MLP neurons of a small language model. Each row is named by its layer, matrix (gate and up: input weights; down: output weights) and neuron, and shows model dimensions 0-191. Each number is 128 + 24 x the weight over its row's rms, rounded and kept within 0 to 255. Numbers have three digits each. A neuron's up and down rows have the sign that makes its largest values positive.
A block is one neuron, or neurons of one layer that tend to fire together. Before each block is what it responds to, as a language model described it from the Wikipedia text at the highest values.

Mainly the apostrophe after a goal minute in football scorer lines (Cleaver 24', Millar 41'); also word-internal fragments (Attend-an-ce, Care-er) and table pipes.
L8.gate60:133116096119074119141133166098115136152144078142134105143123146126115097112154149107162100123104096175144143110133139128118133121177047156119100133162129154100152107118162165136166142080150123145142163137110162107134121116132115120097161128094157115142147108082084096129125109183137142101126158142119153102105090118153114113127127158119103129142112162140190170099153103102122143134107135094138125135135110098132062130079141116129119130161147116152115134125149118148115122125130096133154165118095094141119103111158104110122113118153109128113141161129153149122137082160159128099
L8.up60:141121124176161120141105150118121135127126105112102119134140133107122134089167155188146101134156150120133156125129124175155105169153123127126181153127127135106166136153103134130127120180105139094105159129136115133141152101120160082110145075149124086140146132157165148126109153110096147119142075097114121115135123125139124107126160134136138138113153076098119113148104167155119175122160141109062117147103153133092124127161156109149129113128091168110135075142127148140087148121149124131145130118129136099129127170086101153130147134115144129109113121062140156076153095125166137109
L8.down60:140125109134091109125149128173083151154113114109137143127097094148100142124145161135145111085163113148117132147121101125093129119126141102125137083177145135135129122126108188129105115121141099114144137218128079118122122158123161129131131140152113118137131096153071120118160122104153155099143105141122119126122117104153120094146169099135173146128096156138121098124102100128106089175153148130121091142137129101093137149092145133131110139159147111128118214138165109134152196125115136092124125143122125137126119154086136128114129123135167121115146156108084132133126124099169086126

Apostrophes right after a number or name, mostly minute marks in football goal lists (Cleaver 24', Gormley 27') and possessive 's (bachelor's, Thedas's), plus a few word-internal pieces and number separators.
L3.gate41:122086150112125149127191140144145132130120073154144109142136099139116127145109063166098122144164129146134132158145114134137136122140115111158121137159080175112108176172094109109189130113121118115119109140112113094141113124145159105134130133108107104146130115121123124144120134098118135158123138102122094128094126142076064115151089133090141102149123122162140178156121106145131149111128157112128129107100156136080181123141130118158096169083094102114130129078143109148133157124149077138142127094150121149161121134151153156119140161098114146110151109139165103119113118137098142092
L3.up41:103110176113141119155141154128144132111128087136138096107140111176135124145096121151140135139155108169146160137108172124178128129130125154159148147138088195120075151119165131096139071104126082123112151144117129123139136158117150109149154117092161131155149104120127126161131077127115122114126120121124130120133112139097125097130092121078104116112150136137089146153154141141104111112125121142106114104138147135081130135094123140116122102050100126093097145090158149105099154141096109104113125105141106086095110147113153112125155132119045156107094123126127109139152128112103122141
L3.down41:144117127171083114146133121096116125090136164129109114097150143131115138155114106131162132144123190121129152148138149127159086138183138185128132153136137104107124113128165109129128155126127104140138151061135123136150138133116159088129148149103148115121139121123112115122128116173169158104096128094075080065117130122132164111114154137168145154149099118147081112139100102147135081127125134154099167119138133134122153136097121105121156106136126144105159130127100092133115151128158099077152100113147085139128128086151115142123119118098141151149134128116089177102084142148117079147
L3.gate167:102181130117101128140134136126126137121123102107068135091120107161159130110158129150063139123131081122155163142123115131092134087144139154131129161135099109107139145143190140113127124118115159086086132117157155134109112146129106104162119136146125117141123134090133112163150161119116110122149152190132129102143157115109152139125115091067145114119122151101134097104099068115121095114142168128094117115140128093113160071128144095115110123143154127141126142138102065113117086121097152085086135144182147137124109157138108137120127114124120162134115133104126177136152138095138150115
L3.up167:123150119161075116173138149111148147130147124087134117139152145133113109131120148147098117132149117136131115133120106146145111133125171131160116146134073142134109091132134167124135113108153125116102147125127138140121152103143131065122139098136137150110146102094157115114131121128112101121162135181107168152141120096114092121112128132133137150094086106161124116127102129109136103133100148119118146102143128188133084135149131080078148073112160156146152133140119151124062102160103105059126187102137140114152113153140128151140102124125162121099085060110106097115122120139132158095
L3.down167:154102096175165148138088141159144155154113100132164106136212149102169079149121161118156160103123133114120109115133129156116152127104117116142168129118122158158168116081116107122119113117135138143128104085128131117141108151128119127145126152067133130138138149127120121145090119151139163129158122144080118149145118084138123097130141129153137161153135132111134146113140147142117152134138105097128151112107113126113130122126134152147136112123142102169116111118148134111135104105193114129177115082074145176170107115129146160150141115162125127146136116072124096128108142102149065179
L3.gate435:092125124143131097142138134095121111169149113089104131096124149124123086125112133178140127156147138166138106115095085127131149138126130121178159114151125129101165111150136106106105089184129149140139161108151131122122132144155149099139106156109120116158151107108103133103127085145144143115157106139132148118109151126149110135151114118131145110088167148123102124116133083162176190102163153102112124139097122116136125135121102143128128089155126158112116109115139107113146133103127120072094153116112108124122080200090163130101133161113125140110155136168143083139146077129182125082
L3.up435:108129108130095116136103152057097102125158125124111128121139140163145119145111201123092126162163142119122168154171135152150103146169144102122146126121150120091130124083161125126124151131110157150125151139111149099141127136139112172099132153114103150119156132126086102138175149161120125098125126153179158144133139115151083141122107087106151092138127144149142152136129106136152112121103132110136083105120146122132140147132100118165146124110121178168104134112153105098130151157098148095111105097105149148130102169094101055076106090101153113138153128121159101125117128118144121135
L3.down435:100078082122142168142116099106146130131119131115096198115106137133123125118139123111148110132150085112120104097139112136123143143100130170083164121141152146159125101131139126123160143074111131102133133070119115115152107134138164151128155120094136096114105114081137145142085146143134124138105147081112097148138117127119111172170133122113074122139103131134162132122133156106092129132151140120109142086119146108095159076173104121182151124123101128192161123130127114107123136159135114158103139092116130128107158145149087135098133137123119184131058117146131127143143104124125113157
L3.gate637:121106103076087101124141123142123133136103090144113136128166120103081164122185157146128097150145143127140144144136081120101095114125144121096117141101098142137138132143107118117145157093141127109125101154156134118102116134136123117100127126130117079140141096055118123117116115132087104144121109129103127161127132135089094130124142121108113116136145137128162113125101115107158140081117141106175148121106119105131159186077125119196111144166112111170147144132139148098136105167131116120111174124134126142105118103123124114138126112113162149161132102209152097158134115145192147096
L3.up637:133093093106141112135115081160116146108115097165144096117126101140113168165122174133099135111129152129161106117105116144110119133098180112078119125073141128125107140095174145145113134099145191136100082134103091128105123137105116115106126133109111091162121109100140147130089156126119106150078113135124088133122104185099134135118139118126129126141130155149149129133071137116109145121167130119135170113133149094117159145133118142166102113116109102122106135134121127131121073138137163117153163141091152135120091152144105109138098121141151136134169106162118050145145103103163142142
L3.down637:132103167120164142122103151091124143104157152091139136157100137155170129147095107095133166117110102112108114102121124135157161158113122119177123107122147103099147152128115132117134097144132099140128162017138121148111127144106144154150132137125148174096102158148139162155136126095157123116117101125155149087124123132134175117134119153119139138112125116136093137121178128112109123171155106144074096122168151136116115102166123122078168134077135089097117105115149109127114083122163139103142124140124148144146141158141155109095102127160112098104140129091110140114127164125113134143

Apostrophes marking goal minutes in football scorer lists (Jones 68', Clarke 27'), possessive apostrophes before s, and pipes or semicolons after numbers in stats tables.
L7.gate65:152116178141120153115127152144129093143120140126127165098137163090130148163180147116096103181129139154161156116107116136125111151177124100169142158135110133149164130140106116113169120166082098146121077136070096089147131107133117121128148155097143114151167130134116072157126145125153161143087115122134173106118101079113143129102145127105140137102152122091139151115101142104145123119101131111105078117115159144128129170083119102149109125145137159151138111109134123114131124096145125135125115103113079130176136145128102139144138134083088124110132133141169132094142079142102141158
L7.up65:136117133137107136127126108147111107101135098108131127134118198104131144141103157143150181097106123146150104121153126198114092140157136123076161137140136118158136125139152125123155118134150136159101102135127117109075161169105147104148160126147139120158123115120103142119109109138147117136156108168117130098147129147090122125143113142132125186129133124180153175130096109154138095119112122159134175128173153157161105141127170115136105142149063134147114159108094123115127105142126123100162161117097186128102092065126135111120125133118129192107118112140164150111147127132132106142
L7.down65:112148116128156147152139111135135119156109086136164102130131125103153134127144187107161107133161157165159132121139106155122112166093137092156119150131135144124106130101179150116183111162112122119110118156107147159119149152145146085109136134146119118136094090151123147113128150086103127095142114163159115068115102136131157130137108111109199131170175135132131089105124134133100129142125137131132140148135150107107123128098113125120123115138157152113128118140175136114163107086165158127171161161111124136154151175113142133146097145130146097141107131075088120135128090084191116149
L7.gate220:177113141147099110096151135132130105120133097137120103096191107149144184121160158145139133125110144114140120087107100143148117182111121143106099095111111157104105141130109069119145125158142123143150160126129147132102167096148122113123084125089125092117117133117124135130144106070118141123084078161152142121152096145114089165086149155153163146121135159123114130119101113111118090098136107155095131110133140128141109119134099118171090132110110119144080137126123103153154121113144110167106159143156117076157159120111118109107133173116144130127137090165144131123126154162141164082
L7.up220:124130125155122133163146132136135147136153147114084161131101175102099133194141137159113124075139118092109108129108094122091155119107126152117159155143141155099123136112126151123172154091085127151116087125119136121146125149178125111088125150133105180199125147107141124158152145109114175105120157110095145080153143106109152159144139116073126158112117130138134156142119131116159124140128099106188167121088121137143133118143081146159112110122131110103140099139155124089120135140099111110133163153106137132147101135134142138162133158126130156137101129141164118095092102131176145098
L7.down220:170139157151118117120162125104189132148137127141104150166115104143116118156129134116126132148116099108122128123119083101136103117109124132162153128145147112157115164148153131097110122129171108164166121156111104150156156140154138155150078132107122120125101145086071140162143145129146117148098141139119117112146115144089109112153117118157137144158094140079111128101139160108130168166138141135132091161150148131122107133103101104119105139100148098143085133139085135166091136121117135143094143126139130104125105152067118121152107187121152158115094091109113130133090147095169052153
L7.gate454:137152151074127149128114141158121113111110138100155129097178133109128107124181129114117128142147128116103085135152178172110083137111127117145125146131125085078138121168144119116119131112141094139115108158102119103118158097100137105093163128116105146127179135147097136132142110133125111113119135167128156077143090124090093144112112155155146165130110112149159143155208140157160106105097127167142125139124072165123121152141155093147118148090126152129145123115133120093095103120131111157138131141126148100153104100108145160159133123093068125120151148186125121125099137140129149130
L7.up454:130156117128095110132131031131125137130098118150124143139099128118143110150180147109089099090134118118100132122163102131102125187106130113134120153137130136132133157132118139113160104145135100138109086139130118139137122100129120104121114108106178153157193111091125144176138107145150135145130136177135149125080121158150164098121139116118154142129108144123134160083089122091158121135142215078127122144115136110113090122126102144135121129150117164104138087122108124141114106135118092104167155098107127156095134134110103085150102099124112106138124153130122115122147142187112112124
L7.down454:149121131160136143090133156106131127146111135160102111138147150159105111151130175135134085120140102118123158154147127128116116118150166135140147138165152155128156153145110108113083152151150159124120105182097106174156078146131149132163169101098122068172125125109128105136127097126100122081127163127153145135098131134130108143157135107128083137121141145088106121128098153074142136112125075148137141172148113151142178127139089091095196114137138106114149161125121135137113162137124128158144151092119151100126138140137157147094134175150131118103167091154128104118112139113106115156
L7.gate1002:128107090131123106145104133103117102118138129125157149121145117147107145105095105191126111079108122131167121114138118113138135149156133145158171115157087116136133152084132100107134101163091171170120115128160131123134120117118138138115137119119132159119147117118153151120141135076133083161105054124115131152117134102108119125127130126120087146179132118079153111139095129136103114155078159188106140099119145125122128127103116086167141120112095100115131122156093112115169141124196156149129148113122160174145093071100131157136131110118123148126110107179146129144154130113154142106
L7.up1002:197118134089095115105125124090103121090106114098102081138120103147130159114169120117129119141114140174139166172131113146121139089170119176146138109159107091144121138097096100097067145133121134138161139122097148149101147105124156131109110136097155097130136117153112147121145134134127143173113098095099131134070112165111142098121105131146106154145121070112163087094075144163139106150133156098128129121098114182106127117108125148101133136111096148159112153149130121106149130146155149118113133116135121133086144136120153106130124083140089164130122120093140144120143106114130096150
L7.down1002:091116152121138155141102142161110116101121149131115102141107132124156102148125050187133125130176164075115096101148157120129128142169107122171156101124118147119122122099145149171109127101117103104091104133159103131148105091078136169118131085135126145107129119153147091096144141096142130100123150097121092105126153107085112119159130140113171155127112153120142154200095119156133133137139172131128152116093106135124105126124130108170150091117108100131158156135114120101152097176157163112102146130126123098114157109132104150134123128125071135154135120147103119141150126104130115146

Word-piece fragments in the middle of longer words, especially the connecting "o" in compounds like bi-o-graphy, bibli-o-graphy, cinemat-o-graphy, myel-o-id.
L7.gate119:096061121115132113109116132116102119147136089135142115130124134149121157169134124160100140116123142108154117125139091107150078054123143124162162108127116094092145139152138138107115128101103167123113166148107189132140117110103125119149157140089159140116148108135115111122135136155152118110122133139098085180102128114145133135131138141127157143186130132118163156140120096153087163139170073129145134101121169138131088136132115101139131127100145098151150169087128136153118123131134126140122131127175099163173105094156122078122153123135127088101119136137122149087119170164169130146
L7.up119:157126156139101092143170112149183114139154126113120113173094128150157120132081122157147126130110143095082099145131097156131112105164135135160140129133123116089191191135119129158146144159099103107134125126114139140136125108137083142078122114131133172123160131144138102159111098123121079110158111084120141149139124097133132128122170118136138150089115102112165130187099168123124112115131137156111108145133139101123127121097129148115168082137099125126150141133113133084125136134084136083149105123128102132126136127114133101114101129085153111112059151111149151136156134160121089082
L7.down119:130061162122121169104070141115134099140131127171135117114080123131122126154110128138091092120133071112131136133143117098135126126140151122140086149118143132122101132132149112121113131115120110186065098147149168094094132095111125143122118090121129105170136087148175128103143126112155091150083125154112157112155113139097156112133144092114131103138119110168114148062165118127079115167127107143088137126105144115125131096145119134145164131114125133125113133105141161123104124165143113132122115127110154154153119133172152176111130113122136116094099130100129138147116114152172128197
L7.gate170:103127108164083105111152124114087126141175119166105105114137129135155132129128092139125104133166118153147117135107120056132123133156094114120123143126103107130131153135149175085131140124115104123149082126167135117132118162158115154161120140115130150133127110158116081146119093138143106091116134129154141118171154109083097129141107131132122099077117089131119128221131119146128157092113122138105167117124127118101181164131135111134108145114081131126127159141111133145091137158087131146108139171131115155135124121091137129115166106134095102151121131172177113130108136116121166071
L7.up170:086134093126132125115114127135114099141117135131138171127149153065122132134115109124145136142061132146099116133154159126118149152109153146171136124118145123107105114112118104141150100128186118130144150138153140147126125151104103122114118132100118120130136084089127092158150129109141127149148117154143101136086109142162103133095147100118102152171121140066132138082120089146139104141101095174075121172127160157162099128098100130106127164105153093098152093089110131078133121113142146102110116129106153118099089101144097137153114086127143152132163089155111147158163124156149139094
L7.down170:147120116120049097096126096123110127139150135125124143116095086129180118114137157114174140157135097153114128123086128149147126114153125166155109132132142108108124108135109134118115153125129128095123110119140158125134164135143138104139176147128157107159125109143158121119138124138117133101111119120135110128120128164109192127110161129111103070128113113140141119105113161108084163118086120133111143152156098158163076150133145109094189153115054122109111109136171117130185145138148114155183131101153118142080090155139148127103155119148133143115172123155104156145128116121114121157
L7.gate395:134148108095100080128130079120121161141106135158133115144173153100084156137146141136151129123130113122118142128155120065100106089140121125129135120071109097144110097133149132126092130143181177113131111119131170155124139111114135128127126115127085138102137123138111085158146154135124097111115115120122116122149127163098145139159144114099159108123143140142128151145146136173134131110125076130136108142149111152132120154126143103138172146132095098123114120160134192137154092127170201175125148083101123095097079139107124105166143118121089090150097142108143135138146115106134173102
L7.up395:127139138114140150119124149132119091117138128171130155179124101095171098153090106154131135136153124152140109090175129165122149120161155111117141134143114098114136127163124154112106130110142110124139178116152122174114109111140153118132143135095138115145126150110156137146143118132089125141116123073155151119138122115142128137102130150156132136131076110069140103136167087157097141141121143117131139134094172134143097113149130060143150130119167141087061108121087132157134144110159090122082091111166137161120109099111137088090095074120128121124094129144106132153099129142129092090
L7.down395:090160111102123103145138130159117193128119146148152112134146101176114167131160157128136136165126134122100167120074101156142118162111088149120115111135074142142119162165096084158170148132111147115126126160123113165130146111140117145138114148152108169122116134130145081122157153155155118143138102111127120119152102163097115162129145096105119076139112163148132119116169171159123104120146143127091137142117114123164161105132108147119140112119108150142137104078147162130125144170078149167124146172094155116121110163121099125144107154147130090125144147126159143070128127118141154109
L7.gate428:141178151156110120123105132130195123141128131113149120115117128139137145116126101136102147119107131127121135157144183080094095167116097114154145130126142124160132142132097145146170094101135107133132130101079135160150134109126196144162133102173113150154157126118103107157142118083145111145137121139145145109116137129116128171121133107132119108141120113123129118120111136090150176115114105176154124133158166097147146136121083130111162163165115096099156109122062130177115148111133102164139145152119149166136164119145138125162111100131130128116136132196110154180169134137148099099
L7.up428:108139147101108135134120137135129134108100145152100085123117134117163138134151149102148103100132112119162114157140106106116129169135130072142099166139165060099157127113151126135124121130166149122080127138145139144151152063126117117108177112149190119107091171155151141113125134128115103106130132099132114165135109182132144144140135128107137127138193137140156106149140078101170132117107115168164122136153153073098072153118143103121070145114117104149149114138127136131112119092111134137118166141116108131095122126141130123129133104146154126139101127145100149155109126120123056137
L7.down428:097100131177155111154168120100157173131115151103121139107125128121132104143090126123108095125124102122124167151155088092162104148114096133121113175139109102108143153145137093150139085105176143165129130138121110111138164135154063143152083134136107129131148151109125110133094109108098120109134180144124145189148157101114112107148117124150122122131186117120128154153108112138172086120134141109111149132132110149122138160115115113112171128138128163147124178175114127146110137142094119095127111101114118104116117125131164149141072114095131093132127146097113115172132098153076144164

Mostly the opening "| " of a table header row after a section title (Services, Uniforms, Club); also word-internal pieces such as "ever" in however and "u" in studied.
L3.gate73:100125121117118138125148117101155084129134099087101135151094141132143172122133110115109104090093106149115157155114115080097108152113132172106136140116111113136153077136113126133128176126116086109140136148145116155174179147161114142136128140158148128098138059154104114103109111126144150123162084142103141138169136120095134131105110152121143090132154130101161119111114095106110139094125116104131087145112130091107106133157111141139154123178062158137139104180091149152112136146117109117080124158151118111126122152102128148145109134093138077115100105150131149160148157153120126092
L3.up73:133140112118126088116127151126126148112156084145142144137109169115155110152121132151127165144160121172111142121124110142099132147149103159126129099107122119118163155122103132170076135177112145156129124133096147126156109106105085145163115141094109094142093106147135135137110174101105104119145149121117111122135101091117127102130129130075159115093089161134138134105140092133133127159137166169104117107155118138085220144138136133176125121112160111082106159107174128130163137103104142139151149120123122141120131183122115101115100133159139117157097113097124133080119141124083157162
L3.down73:153125129142073120127153128129088167124159136148137123154121117108124106141121122160132109107130127124114092122117146140131101135092082135105124164153124102098138178130093113116129137144092157121087106141112141111105124136129119168106138114084186116128099091100150150098130128088128087105142149097136104139146125149123138129127149118075098134103101120131112110156133130150165116139093140149092119127114102161102159118138168083109163128086155127114125195117149125149143157085046125108187113089142106140149119135092108145150149141139123125150122132115092123125142123129085073106
L3.gate156:166091089121109090110162144158119108161098080109105141173135110142109129135105152118144120140119109119114152136152137162103127139126079123120119129144103129111130181195129147124109112121135116110111110141102115118110159161126087097140145127169127191125096132116124122061154115103149118103153144130113170130122119152138127107148147169147160150130149126115129150105123115118123119134097175136139154144076119156139091125093188128155141099125174095152138111160096113110123143161105118159146123114113132122133190126127086150163131136114124107114102111148183162138117146107119171123
L3.up156:146104103102086105137137121136119125112114141162107129126196146091085110143158135118106114138126077108091121094122089152062145119131124128091103114128059113105131146100102150149097123120099110101102135164172122154134162110124095098130163158135127157133110118111112120086118175091127153093123157148123137106095189130140138127154124142122135123141108148143135133137126088149142149130091162124118131144128092168131151149125179146125164120135124129124082090088125119116163141158151124119160111128128109139104164169172126153140149160114148109125077114125168126150124105123116115131
L3.down156:086138123127118098166167132123081089117115163163150159106158138148130128135139088136130125134103119099151157087119116123123132092094159157138144116125077139136135118081130112171124133138125114160131143073140103104144175138127134138170153122106152124136120115163112136117132138110160157137154124131127075116103079140131157079127074073110101139146108108122128123097105129079161146147116106113136115110160122130140149189092116171088150130126147141131119149100161097128143134110117112117124098116118131146172120130194150168153099129098092105101104100128133146142153123158109120117
L3.gate563:081134096135125159177126156156146114140179104121129122128102124119092129133103136116131113119127062160150151122172141168120201148140118123113150149104140136159133119132087121148143168122109156129110133134140134136129095076108173124181147105080109124120121128142133110142160153130134105197119090110103141096121073166133122132091140170101156121125119181072150118126135118145137169155137095115158109141143146123176133144144143141128148135127137103133121124108170141145169130110109126136118139144130141111127157185091112145147113149137114123139155126122103140119115167140143169151
L3.up563:138113156157122103090114173127142127140116114107128118139155076107125120119146142119156085090114134139164141161116099111133144120144114158100121191146074123147134075133131138110133131136087143110111119145133136111133125121151120157119136114130138114065140116171108118107068117153149134082110123109146211099143102147103102140067101143146146109155113120101155139100112113177148124068146154120137126151126116114134112150112085139133146115130079150120133128109109116163134108126126111169129133106138158110124135119076164123099121168130169112109087117174123112129131128145104104112
L3.down563:113166121145135128144146121161128139123137129133163148147133167090119150139103092096106172171124097147086109105112125159156128152150135133143135086161111131134104178156083106136141183115139152136153121094107119156135117130122144150142129126091156103123144146120145144128145119099129114166129119145104069055144092175163097120147149118098157140094061151130097128111135120108142169144126085123120120141125155097138149157111135143085164153128155123110125120135132080128149149159117100117124168143129088134119094131118110117146128131158100140095139180079103135096110135110113115146
L3.gate879:093135085130114133098153128148152139140085139123129165143139097104153090138122108099105128121095079152124159152126133136148109118119115104099112116103096140142116069140113087117147126104097124164161124122155137155162167105141128131123171097104150100170103140170137139115112141107188149150145126109166134116133094138130106105128126139139122115162140159125141163090166095119127132141121096089146064165132142146165140154125156124124142155139152191135089124171137125144162119128106143131161108143104130144115143171112094123148125098111182120150121075140141142142152140096109162112
L3.up879:113120138131112154116161158127130107113076104098096157096107124139156135138118129134098134092128110144142138101119139121084082102113136104110122131110136137137108095079127136128128122145116142133130131105105113160116132111091093099134163127124145100131110101126121133172108121080140176125156168145121126106113122129142167127120168117157152057148102165172130123112104100131138088118149138129115117169120138153151177089090171130120144104147126157169100142157103116118160136205152160126113095152128090145107141154102088104131127087115150124137095099128121127149116132098121152068
L3.down879:136133136102123127138117145112123181116127165180127124130123114121119157136095113148141175086111154131138079169137126108093095119116157132129142160134103138088135194105144129122111103106138146088103098081126149134148104168081112145156130145146119149092109119084097124166128134143073105102158128149128127163093114183134128107122096147144125195120132069127105104149110161082144121114118150155139160103115121107126137133137116138101078122141103100157114119131104102120088113113111141149100134133140139102156088118118096147153107175154122134128127135133091123097155130153137106131